config = dict(
    n_head=9,
    n_kv_head=9,
    rope_base=2240.0,
    rope_fraction=1.0,
    attn_scale=0.177,
    beta1=0.9,
    weight_decay=0.049,
    lr_head=0.00468,
    decay_shape='linear',
    seq_len=512,
    z_loss=0.0001,
    steps=8576,
)
MLP neurons of a small language model. Each row is named by its layer, matrix (gate and up: input weights; down: output weights) and neuron, and shows model dimensions 0-95. Each number is 128 + 24 x the weight over its row's rms, rounded and kept within 0 to 255. Numbers have three digits each. A neuron's up and down rows have the sign that makes its largest values positive.
After each neuron's rows, "fires after" lists the tokens most often just before its 100 highest values on Wikipedia text that the model never trained on; "fires in" lists the words (lower case) most often at its 100 highest values on Wikipedia text that the model never trained on.

L5.gate32:131126097128138110121142133091133131138101135111137157140134109130093102152120137128104102130122120111144132124117135149141132091125077136129129127184121141145157094107135142111110144092127170091148092118081122117105083149097125122151108138120108145099147091138110122125145158104098098083
L5.up32:091144142132110143166125126065140171128046146090096130122104110161134139101116159115143141121179119116115116150096128157171138146184134147159138154113103135113131079137110126146087100092132126132082102121139126117152128101116124123147122149112140111101109132152152122144143110167147157100
L5.down32:137143151121154148112159119161137141113170155130156096115148154102152114165135120129092125134125140149143127131123139104104133142140174100121138087166132123131109189091105149165121123173086105159149119151125109127112131149136103121102114146143157103217167111111085105096107100126090140113
fires after: ".", ","
fires in: "the", "this", "his", "there"

L2.gate481:137156125157136101126094131099133164112118128101125136174136107129138149125110104111090143173111120134127174133119124115144121113152191153119160123105127113088137128111135114130122142117120142118123089120104142120143103161147182158127106095167127146118159105091116113132146147129100106114
L2.up481:080116108131107130154156124085105144110136131151148144120127125161139094103090135131093126128135100127133148122151118178103146112112146156106148144146125106110137084155138160095170101110109085148137095145132134094064132116081146111157121161135150132142162113087150128125137128157138095133
L2.down481:153171146093121135104095127151128128138109115143110098116132106120119088121139112082168144136135147159120173118114151096128127097144159132135143118104103133119124123125115121108150165125161201062109142090092160142145130113154135090107141096132155131095138138100076103119106094126090141107
fires after: " ", ",", " Ma", ".", " Mo"
fires in: "after", "for", "matsumoku"

L2.gate225:131107096144145097121104122112141131154160119102153140152107128143122110108122132149118113118136157110122174077098142127151156127112142147114119105144118095163129152172165135069164166133107126140181108181108141144119120123124150154094107151176108166154129118087068128187139132129132103146
L2.up225:130130130164127150137140095121145110112121141166126127155099124115100149162146121071129111133122115134181162130111154109118157099067149105134152094102091108148098098159080132064141135132099110101143097143087148123084172123091132166097127136153138099125143115153108143098119154096126075120
L2.down225:100143089144131163127155121129169131157165121127140111100132104142166105106132126191148109114139139125056115123135129119147101145176087121113135162141087115112134134108163131145083095124141128132124105123157117158108087137103128121122096124138086150124130126114172104149134118127155152095
fires after: ",", " was", " were", " is", "ly", "000"
fires in: "used", "located", "built", "including", "km", "passed"

L9.gate304:126112109126123111136143142125143081144128143165136109133165111131105157142106136138166128130122130122096131118113114116097113127127149095096139087125074116148099140133140126116145146158122109118124100120113114093146148137113124094152115105144123158188159135145122144168096137113096165119
L9.up304:101136140108119169125161160175130118169160125131163150200118078108155132122117114129109110154124152135123137111145104141153095129148134139155091141113148114153105135156101078131122201101138178130115129134156152103150100117166115100146124141162127105125119095117102146154114149127147111079
L9.down304:131101128115077110095091149111094145143091092125115142092147155103135155124140137096135157103146092138100165136107139155130145129117140129094126158141122119128127136109154115116129105080116105132175133124155121123116132121097148171138148104073135163062186128165138118140126113122101116159
fires after: " is", " was", " became", "'", " of"
fires in: "the", "its", "their", "s", "his"

L9.gate1:119137130152133085153112156135144126176138105122114095173148153128116147115112094187114095172115106106134122094163095122125128122123131153121142125115143133110142159130119143071136109138114115101115126129094085087149083131158140139137126124094066161112141094129169138115134184110114094106
L9.up1:137117108121076111174080129134070118158159109125108127146090126167086144115125153165099067180128131122094118162115131121133106121141111112127131108141106119118152160109168138113150130121115127132135146118103116110113133117136114117146133128079103107144142105142172106122160145166104120093
L9.down1:029108162147123110165129154150095140120179140097093121155111116161065111098150092125102118199090129109120111146098133102154106111113114143123163136090118121087140146120093154112103113105132117129110131127129108096111093080125175126128117147125157119113113110161111111118153130119132148171
fires after: " |", " on", ":", "On", " ", " On"
fires in: "november", "january", "september", "april", "december", "july"

L5.gate265:128120104098133128123123106143127082154149067129169118111140132139123141127184097133120115142067116093126119084188130117132168143152135142156148150126101149176114109137161154152148108081109106117110132147133088143106137120136133121147111144136143144137116117118100132125150130111120085096
L5.up265:135148133122147113133138107137111110120159087119152123122100151107102157115144137175134125092126140129119123157125159192109134141174135098103167091138131148121153147105145120114153165102107139104126121159112144091152103093155150140136115162107130126132134141081116119159149136149155130129
L5.down265:139117119126111162151183153158159110153141153146120081157117141151100125147111132123126136158133150089066097100139127134153134130116149114115121152128110107110118148148150169152131152139163118155157122109163104119156101135166128152127110149146135147167149115085138156117159146132119105137
fires after: "\n", " released", ".", " was", "Release"
fires in: "on", "released", "in", "one"

L5.gate117:104099121149117130143141111135116174112111085167157101127153134123126159111088127125117093159110105153115198111151150117112125112125144119121112153099153147111165136143099093112098192101145133097122146119093113135130107137103107132146133118157139110145174098142182132126121110131115105122
L5.up117:106153119124140114150066124107163134158152125128146185122101108141115151169128145105139115127112108124155144112131156106084165112124135083136105135133117154125164130134115154145170151129115130118147088129144151145132158114113158154119119140112120165064118109103097120122138126108145143112
L5.down117:140110105114158085150092159127135144109156148162138097126171128102160140134131141118141106114118131128110126126135134160135149087113132133139139129131129150126121140147079140157148124142162106110121165128155151157117139142154158095132122155118107135180124166095163067113187120156175119100
fires after: ".", ","
fires in: "he", "she"

L2.gate368:162139129121152171155159149122102116150144117169170154114150083148123134133137141140122114159108143131116133091146119129062131169143101141097150145140106110154126092140160128128107128076119114127137155180108126131118139129050127141114133113091126140108164105139090095131076144148129086101
L2.up368:144123127078110100142126164105120166167146143083095099149128096137113141130170107107149138124105136098152140104104098114162107157129092132144159107190103152148147135139104105175125147089166127109133100180137108110146110165133142102090120151138139123124160093118129129143114135135153123096
L2.down368:136104081107161086143133086144094093095111100117154130159144118127144166127085130156088124125129136180119134129139118122119065158128091137117112133126188170135121171184132093121136106133184125150122150057164153099097143185127106142135098125147125127130120133157151147145119112147123097095
fires after: " re", ".", " ", " the", " Re", " ("
fires in: "local", "this", "japanese", "real", "receptor"

L2.gate404:147133104167165198161153103171151127117134091131130178136065131124098115113152138142095103095115082135125158126072108158107127133080145141101150130096116114105150073136125124095153139107124081153125086119129121149138102139125121089085128148149095140114137113139131163072133133134124115135
L2.up404:101131106117120114124115121126162152128133095158172138113121167058141150158092137100106142114134144153119122133112126101143112144135128149148106143137113116120096128119143126102091123162113094122099089142117137097118118065142119116151145157136095104158214111107108081156146112081076178137
L2.down404:146149113112153161137090122119074115115117135143169105115119106130097128124184143150109142151119108099145126110126137149140112130091096116133112152109140138126161127137077106143103108127138124101127136125138119130138101160106088137098137105105145121111135166144121117106109133170137124094
fires after: " the", " he", " were", " was", " is"
fires in: "most", "made", "can", "would", "those", "well"

L3.gate366:129112112129148112164143148114110122145094101126123101104124167151123156111086153113103155139133091106141092118166116172108153132183143121172110132112094099108133170123114090091089140075111152106119171130146160136125104104149121169150121126106124134102114126142172115135166137148137147129
L3.up366:133134147075153169172150136132078160118130121156157103117116161122140088132119152116113116121113147077130106121077191131105104136130167160142129133168118138100142127092115104128121167155117134080140121131164147153137131080133139073106139123140128094100141079157159115153123153154130125118
L3.down366:127178084154110113096121078096150127105106167117104143138166100139130163121132156128132109134124108162102129116139105113104082087118154124134163098165162139140096107179135135165119104139120135164086096116110110117121133132111126187134130147131147132139099147115106138118149125128144122139
fires after: ".", ",", " and"
fires in: "it", "its", "will"

L5.gate203:098122116163171129141183143115106146165173153113158165170150126124115119101126091139148159116133102148175172120114141148096127111106102103085120076123150151135153133134143107117128095140121131113177127135104146109150105109140144094123138127124125131131071132137156133105120151111120090105
L5.up203:073171128097126117138139113127104135183131064154088153092106126117131120127117172085153133119103104168130126109115112102129071099171105142157134116124090134141124133099073073150186142170139136114118146126142089176146123091123123126092103075158126090142130099139137125144113111135124159154
L5.down203:140080149148173103138152161175114106136153158061114141106154092111127105136150095172134138095127126179145138113111114133148139122134118156092127117173120161140112105111157126131151119073127112139118119114126147126143088151096093113115129130117138117145115124158090162104116081130139118101
fires after: " |", "|"
fires in: "18", "19", "17"

L3.gate95:083129125125091138100118093098175164140111162123133132081099144142107144069144136123123138131150130157121119117129102085137111153124118109120090114128103119172127088084130157105151148113136187094098107132128109146110112154141149101160108100140098212131099109103137101141165139129129096116
L3.up95:186124163123134124084118135107073133127154166098169114149104124140157145076132145091125150110143144110140148127102133151140145127148144109190111128126136126157098146127112138137136139121125132121151148152101140125113090128111144141078152156099125140128167119092129109122140135148114170129
L3.down95:112153149134147124099116094103168136159088104116130143091158136119137134138078146092148137130070091135100146144115142158130117118173143096091102154113123150072125173130126131132104168170122157136074104137138147088160139153167099089134121090124150180096133115178128126132129148156135107114
fires after: "\n", " ", ".", "-", ";", " |"
fires in: "after", "new", "a"

L2.gate427:161146095150111125151152152122162129147137092133114101109120138137116139075089132142138122105116159139151153126086185123119134141130150099155152114145104125099181148160127157093142122114131163131114110110108106158146115138124156144144157101143140120125141154111154077161147130143128154127
L2.up427:137146145178115140111133123146123124114121151081154153084125124127131134128142157116112104108102133145107130153152135123132130129139127099110151129088119179139133115089201081102102110114098112136145106162123128149139127140104125140145140112120160108101162130134108096112124129142130120094
L2.down427:149133140114138120131148136128145136105101106153124114156156135100111140099137123128126168120118084099140174106131111124109156125159109152154140148129097074125097138119112163157150094121183122118125161092152164100162144084151120133155116123166107159152077127133131155095113130142150155132
fires after: ".", " "
fires in: "it", "its", "with", "when", "helps"

L2.gate347:093103086158137124151114090111134139119133151134108138125138111135090133132065125154114092115140108142129157142104122153163167114140153075130125104107096096086096144162101100138113119141153129140149146112133117145153104150086167150084121186147146160137121165175119105149142154124141092090
L2.up347:152148099118102107133108155117124128132142164110160124118098150112143108103150145129098119127191124105080134140075157110166108159159143093128091145117119149112174163120125120131091126089124160126124103152120114109119138139093155123134124136094136146185135127153135119135139105089110135151
L2.down347:132104163145171115114117159144121135126135124143091135117199118094148156160154134124144157152080118131165133135133108148101149097099139165102141088126119099140126124160156147127152127128123067134105156110153157130131118101117060185114138133155161132103150088142149141093085145125105086129
fires after: ".", "-"
fires in: "he", "despite"

L5.gate427:179112108135107158129119123161152116176108141127109142146151160101145174112168140117104113112119147088154140158129158129149117109138116129121127090125122169143093121159120127106113130101112133163188102147140090121129118134123146117122136119157093122123127116103144079109149116117134158108
L5.up427:133114110145107114143171106130149117095147086129129132094103131120151155147146119149112146115107131139117137123143118060117152132117090099122151096182101125096107114116141126099182146143052117125143108124123113131095159142121125139101136172120103133152119135111126101153135124096107163128
L5.down427:099148112163137162134132129153122155096134089112111135153132116116141135108141134102132156114154131145150114130120138111136109147117103125145105135138090131144146145098126116159173131144151151176132162132123101129093125102116120170094172162110178152099140088126116098124156115084143148161
fires after: " the", ".", "\n", ":", " |", ","
fires in: "united", "on", "one"

L9.gate84:130138126135142137127118088102151101156107070174203146159188141151104105134075146117130138161089118127119155122106109114102115093141122112094149114139140159104101121184162178112172149105137102098146117144122137180100116141163171076110142117148120131097134106139118151148127136112118122129
L9.up84:153124159152120159084098092156176155145147138147119124145129191111123142144119098076129167134149104151167158141108076155119128110146101169169143142142122143108160139132085139124119140117101112132063132127128118126130122149097149133130118172124174137108111122136165112175109129151129133120
L9.down84:123068128073158118118125118109100101098127122120156126117103113151098130095143102161127123122141098111058152113121128172094122142095135113117144135093147105116137105139178102130155124099156160105156126133103142135108110129109126096106167132141110130130148142107086098109117135111125101072
fires after: " was", ",", " is", " became", " as", " and"
fires in: "the", "then", "s"

L9.gate270:135128095097095128099123166097149116152161096165140137142134131123102126103136094117150141133064093138132161120154099138124126143098157144119153117139142160163166164143087157119118130147128155112094133096102109108126165119096153179178114146139109108130120155109116164137196146111122114127
L9.up270:136127110192151149132160150099120144137140109103099128099153135133105167086134090122141102092127161118133092167096109141143141170085118125132099154117141119104135129096163117134127089132144124102122145121123122152144147119155132119133134094123130136081120132144121134150117146167154171144
L9.down270:165138129137084123124093112133125166139121132149067122132137048153104123169102141112139120143108112166123141142145074125118124129110099162144137101123151076127110131138141151130129130116117112131109127140126143109140151149099109101105133098106137120116133120123099160119189107125135124081
fires after: "\n", ".", " "
fires in: "in", "and", "after", "with"

L3.gate219:150161115127119141120110166121102151117159110113146136155122095139111131109177131139133127125090157118111129110158078101131127132131137134134130137182114160123105119116136089079116151153119126118112108156109145112123131149108158121145068161168115136096125114148116091167153101137110119093
L3.up219:119093112172115145087123118144102146140124150150077126185172164160128094128160099083123152110101117109116139138145094113110124100095126135163115128138146131099120112186155110124094105148144110120154116118171111132111106134135127139131116169184112096134152139108142115122141178135143126085
L3.down219:124110102128132119106152164155112119095176132083149152130141140128141166121115127130120163145160148137098129119158127114096137128129100169094108163113115181098110162066106134117137116117109127125100119156082128098134155132133139154134118111134126156148074127095121136125143144135141115147
fires after: " Re", " La", " re", "-", " Jo", " la"
fires in: "label", "report", "ret", "labour", "candi", "ref"

L2.gate509:130128079103149128141130109105120121111119096109162149152122093142075118132141172123121143141067129122150140112129098097096136136112129142163127123132131186121103129143102144134110147118123107148151117147115079090109103151124133156136140140138117111122117167095125100111141135108129080078
L2.up509:141143110118119139148147127103101144159130108107174116150125133091091097142085138126118088162127105114083128143125100163168124124091152121145125107133119128203168116126127099161093134128164112147141120161113136123113127076077084117150104117125128153145128131087114101121163129142184128084
L2.down509:123098129166120100128098167131140076174189124110106148098128139138156121114157105099140160147113119143092114088108139115123099130099170111104139151148115066115108115091133165130113147140109112165116162103097121151120102148181126120139141158116116114125102122133183154119084137098113115111
fires after: " the", "|", " The", "-", "y"
fires in: "would", "first", "jody"

L2.gate19:142120109141128159141102145130124124152104158136140089116137129143090105098179109090112187107135141118158153093169167133152197144133125076157136153108154152140096152163092115116141145099136169108130171107128085118137136150136126105160121069118090145149158148124132137115175133136108103154
L2.up19:131153104132088074127111139127165163129145141102154091110086166182158129108117126152115132161164148092113142120109151125152125143161071108126121139116101124154141109124142122117113144095129136106135140148119170087173146079138109110139129141144144141142086118098118126133179078110123157138
L2.down19:142108132131144157111123169134127123076145142167111156150156146110146137161139134088124176107132129161173125095113111101154104136139108131121135112157098119128145131123118101173108124114139132144126173133122101156122124097126133102186144170128141110137090150169142092077061119140121120134
fires after: " |"
fires in: "3", "2", "4", "200"

L3.gate317:130098102096111079134122134159114098169139129153160114157142103133132128121103156144100122082145136091088159102146119112179143078129112116139111116151148157164076114154100166147172113094122162171166136100120104112153119174166136133106088164153119152120109087144120116166144126118166081135
L3.up317:136122150093161135094151140159123089137143127107161142131098135154127146149127149140109071135081125108114087140064138108120070170171172128104095111120095113078112130120133092111130133144085137135124147151124150123112167137126125157184119078099135129147155095129141104091103152092138083137
L3.down317:143143105098146100165165104119155137170125165143076099154140126151172151120114095150105157108167093087147171120141173140138145135098123149124125105130174144143103143103113126149133137083138110154105062114100125128154109146158150130148131160102106167161080145147109117123123126103127114117
fires after: ",", " in", " the", "-", " of", "."
fires in: "south", "north", "highway", "high", "southern", "west"

L5.gate241:123151126127113133136119133095130150136159105142144142148122155086104145117153164159116104141160120120139128137117171114099119124124093153160130147139150142132119070175141143133112122145156139095144123091122116117114106081115157120113106109181097166179190123138111115102179108117115141085
L5.up241:142095142117132148173114126094144108113150136149162132138147118101115196147170126123087140130097126168125143139164143093128152164147090170103100125155138095152142164114091134146139094125092104127090145120114082116143117155131120134106143139146135089116135176129129130138131140130143136122
L5.down241:074098114096159113144147134122160157088159116110115157088110155097116117157126121153144182128153125141117094129111142091125121107149094118136186136144134142096119101149161150131151134125162160121129109131110178150133177121122094115112136180155148154136153086180114110130132139116128139115
fires after: ".", " ", "\n", " and", " the"
fires in: "the", "his", "next", "her", "their"

L5.gate80:120129095068136131093164094154125095133127113117149110131142152118092137118147101145161077097129167134143142056165126139138159109148083120165146116133110154111133118155110129156131113129133104131147116159115141127142124123120144069126119068142121136166129112145171170110164148132160137070
L5.up80:123152126117136117149124159148170126124144108079063166142126131119146112162141128096124128152160163089097093150105122122159115112133137160147107129165135115126115097175125114116132114155138143125106099127113120124138172094181138094152115136095119170127105127110197151147110110118139140117
L5.down80:060100154115145143158148112097119109093082090105101122153117159100141132145127174116127093151074119095121114153139102122078102129098099075174145122125105140140116151124110154123124110124109139132134124136144145136158125136165091118132081165103179121110098137139122115156107080131085118123
fires after: " |", ":", " on", "On", " –"
fires in: "january", "december", "september", "april", "february", "march"

L4.gate391:121124070136140099094114143143109114123137115110132160141171151098122126112134112094139118105092142103154141110120160103146105101143099130204164139141121145099115117117143156098134130108102134112101098091118107113075134113143151158120101121088146162160169149124157114088154121132127143113
L4.up391:128091116128117099131128111151168087160119101131115112104134132112145100158080150207119138156128071113066097144127119187130144130111122110102121159144122128103138128117163116126146144156120170125128102164118105134119109111150104140169093126112109128122125137158134083156117104093140128115
L4.down391:082136112143167101170101140142158172091091129138142139086130145092154169112137156114147117128127133136108102109150114117122167139155150147088132121104112141177109125133103141126113107125130084123112168137171157109132149118178110110121156196173089134159111159162167118087136132156144113110
fires after: ".", ",", "==", " ", " The"
fires in: "it", "history", "may", "film", "see", "this"

L3.gate459:134118117115131139188154131126083127182139099137113131147131121138108133096132122154145120115111137114124146110120174127122141082100165154104142147136133168102120141173166126088132132146131143150092136094130063147124102132125143096135111153156123110126107083143136092149097101144139123122
L3.up459:137141147067102135121156138159099113106135120127115175114136140125136118087114113135149100149096145108114150110129106129098132149112135155111130107182111172125120100115089074109139086073116135143182126129137121119145110154123119117156133146145110122128122127152106098153139164132138127094
L3.down459:163116087124121108140118064119135086142170127131124134137106110128122144107068107143107126094142149122100148124177101135129130136149104105110133170099092158089121143155143107088101137160111081149130120076168110097084152122133138107093111068115174171134101089097169121125132113159124133156
fires after: ".", "di"
fires in: "the", "radio", "they"

L4.gate354:182097111176131106143143137107124161171118092150115191093104135066116137106104146108111100109155158100128140116157159189122120076132115122185107163114102166114135127143134129139163131098104125116097117131140132125124130141154126114137118116155083070114105102141105165126143078129118093138
L4.up354:086165125132101180148102108138159153111115127122152133116145118135085140134076154087161091105090135136105107139133129111147085163128138113160094075139089137123130100120122108128143154105099111165150152155130137133097132113111129106121137146108121113172160121142119111146135147139118131123
L4.down354:099107133107160120129123150153107132114105120113105139150144112187096122148115129136109153111102141104117121160164134137139131114137142140128161156121107136118124129119148120137086173181146131086097122121110122118112131124154103173144086112128131144136121113124127132083131109185130106125
fires after: ",", ".", "),", " Th"
fires in: "he", "she", "a", "thacher"

L8.gate51:149099107104090122142132114163131134139146116157108164110151128108149146100038120149146097128142159151154119093090144077085126119129129113125127121101114151104093085151111151111158147131129128104115141137103108100133105147101097143163141141125103120112150084123179136131161086120115095123
L8.up51:143099103123131119170122092164116142119103106148070179099096133077138157135147134135178077073157097127143161124120161103134149115144117144129139151117123151113112083146107101123145102196134131128164134158118111157142134116153146091172125152119110126085113113088169124115190096119116103143
L8.down51:140161144107158102137144142121103129123110150141110118119180142087156110121106140101091092166095174091145143126135137112130112134139119104149113141149163105109137101148152100140115150095146116124118123182133159179129139078136079094163144115162104080118100125132166155135173174118108141119
fires after: ",", " that", " where", " when", ".", " which"
fires in: "he", "she"

L5.gate297:113102124133109124109172123123113106179130106116119102159110134104082123107146144163118147142128128120146096065148146088129098138144135096120111119113104148128123119158167075115109110090093138130143062145142117120144150115097089118166095119152101118174148127100112117078153122131123067117
L5.up297:103102099140125129125108133143148100142142114158148129170166099075159124147130162125121123142126134099139083109110132084120083114140191163118127160137131162141114094141125130157166135107129123154128108127145126158141157153114095121143101147166130083122163164116106161138102141123108110152
L5.down297:113151121112145147131172140126123095099132132145090131100078124107144118098127115138163163121142110120097119112090070162144144163128141136108117144120137105085136162125125118147123139130152148140092161105137114124165108127126153150138158116161138116113132100098094156142172191095113133129
fires after: "\n", " S", " the", " |", "."
fires in: "in", "subsequently", "subway"

L3.gate81:119107099102123124140117136093092112121110135109113108111172115068084109116122140122151129131064133103109151122163089152107159129134126113169119162120136147147137104118137133107118136098080120091142095106101093114102133101157114078147107127141122105141160136156125125153140104106159072160
L3.up81:110079143129104108113139120121133134159123143166108126162130150093188093117144141151116138156143122116108092122077112137131139127134192143092127147133092129085111121145121094113164134141126128110103056090116094124127119190115155152087111144111117104120138104095127101146066162167102185098
L3.down81:117113106146125165141142145132174148154186113108122159139135118115170225143140146122137137133134108136101106146173126128127158126162168136173161132133108125096140120080113115131135113160113097109140180157135141137129156124091110137157085166113098128141130116116137107130188148140148102135
fires after: " the", " The", "The"
fires in: "film", "club", "album", "band", "team"

L4.gate13:127129090181153101138185107150150163149138101161127100105132129133113151134117076107086147091133134148114141127111116146170102177165098112141121119121141132141163106122103147131143158153128118152064109155151129129115147129125103114141131126127126118105160097158136141129126143101135128125
L4.up13:115146108164139117120140108132149139138143116157120102172122169125167124117112096102152107117125146120129132125145123099102100155132127128106112097099137126138168189110129132137117132105138130128120128148149161155172151103150117113122130078131144143112095152131145141154180079105078154142
L4.down13:119135114114133146131095141152121122124177098157139140123090119138132109146090153153127103141143150157162141148139138112113133120138104116184139125112097129161134085143105139111142135188118137141146125165077112081127103144142151130136156154142128121195113155129110072130141137189130076128
fires after: " |", " /"
fires in: "3", "4", "30", "25"

L9.gate360:134140100122137120108154157109114136134118149117135130139133113138178130102096163159086127124161157139147144083142139149155104102140161155132190158128157121097088104113131124135130166118099146152128095105122100138157154123112140129128090137153116213114170121159154145158143155120100144108
L9.up360:103148133150158121121146152132147120092149124134116126078167155161099140139109103079139121136156149072102115100116146171129125155122140125124109139086128125164116155095126108149099135154122143112147107164110166117197165159175118131108087105137142168094123121147127156134057115094142126126
L9.down360:122164124109114117139136151136067140144137133114159095140128162119145093138157106184109134137146131120146147135106098090099101153121139075169122110106150124143134134109147147111113084141090126115117104121141128128125160116105155123165123152159140121140123108137143144120116131079121142139
fires after: ",", ".", "A", " and", " was"
fires in: "as"

L4.gate378:142111110117160116141175136124149094181117139090129155178154097124151162081144136117114099182132130099128146129120103166118143169122101149128122136170135180126140097116108114096103099106106112108101082173109099163086114158113188116151107120132143128120115098137180126136143137156113131167
L4.up378:179082150133139138171136110130137159159151113143168142103153120154151145122154157127157154126117089125119124107116103143128100178117125139175101120116131139105128091120158121091121148062167089128117129141113115145089116116123086106156131118124123119132139123125100137132126122107113153110
L4.down378:070114127124101105105138157112134124118154118135085145128149161114104132165105117088112111142123115138130094194112115101107125058158122102142198117101129128122136138119074117114115094138103144125136148158142133107145122156141151120149090121120117116116112150149107077118150161105141105105
fires after: " the", " The", "|", "The"
fires in: "team", "club", "they", "band", "group", "district"

L3.gate343:093076103090205121153127133145086131117103127131102159127155111039128130134145104102101106067126154125097175101143134136107137117128117133096105123093143155175131116109117126162116099091120102111143129103104148106159100076140111106195130104132102138152129121109131105102113111103137162120
L3.up343:098103135162133148148100094129129084172119129150170128134096148113123088113140158123158157124099141086163149132098149123147134131163093112131156117147118171119102148126161125106145131131129161102146150196156082165098101141113115118092123112137152123117115113155101119164127098105119108139
L3.down343:112132171155133138119184089125106162118151147131137140120151106067121152109135132124118121096144136147186149113141152157130118122140084129102091135161185137153146142133094113170149100113124116141118107099094165086125166139118139142124173129107119132151120137090137138099100146119136118151
fires after: " |", ":", " +", "|"
fires in: "18", "19", "20", "14", "17"

L9.gate133:107124123130147132144102132119157117128148118119153166098198125123074151111073100125120091130124126107136179115094120136125157126148109099126114172139106128121155126166141155116161146140107128117096120208087111117095105133130142140134114158154112137144149116199132106140108136128156123059
L9.up133:157183137132089105183151122096111149123095141155070138093090110137135145119064161121152095098118143147139114130130108135102134098172132146112129119116113163143138150143120103111174122136163094132109121145154123101122142154108102164163113105156121160109124112142131095191101144120121098133
L9.down133:117128133126142117123102123154138136117114142136168124132173148123079094103144146095102134146134156084140167144145141143119121157102114121128144115132142100121093088111154171150076136116138141129115108122104142140126117120163108122123195110097124124166105107155170149082146145124149133130
fires after: ".", " to", " "
fires in: "he", "the", "de", "after", "for"

L4.gate88:128082127111138140162069133124117145102141109166134143106124112140086175097137135149086103103099122141150160070098156133121150146166141114171110110097118123140134119153122100105095152109120143117149115114153142092115168142122117134150122083140142152144142116125151118105154149116125180103
L4.up88:105124118103115107078125124125132124098148141105117104094090180187137113147122133191099111139126144108151103115116118144131068119136154154131142137145124134129134127115156148158115120116117136131115143118115127144106145117081102152130098139115171102124186121161127109094104145127147115141
L4.down88:138165155145162138123115094121135093119129150140125124179177136072175117097099129101134156099143141150088109134116152126116161123149104137094144099120147139142107117167121099092153128129132133135152118161118106166166126137120117126124141150164123080117108106083121152138132120110139104120
fires after: ".", " ", "\n", " |"
fires in: "he", "by"

L9.gate408:155141110134131121146163112095156138119108092142116128098151128132147120117149143103086110133131099151109111106186133109107103139155112123112173149113120101180119121105128139102126175153135097107108146160119102079105143082097079120142118113116104163093172118176124182135161135092073096151
L9.up408:176160132132140132131087143091167135103097183129128108186165172153139111149087161091131165118150130105132136129102129162119109133133150149115106153127118140118136130144103132113157116140186115140144099099131126157131121134099121150129112108157085137096155120135148147137127130158114120160
L9.down408:113145102132181156133167133107120076144173168131192150140123160106145100084134125169096131124100119176118146139150131132152156155108090145123129157098123156161096148148122145148146141113116130137110129155123167107151140147138058121115122147115137148115152100123175118118132145106131117150
fires after: " is", " was", " C", "c", " |"
fires in: "a"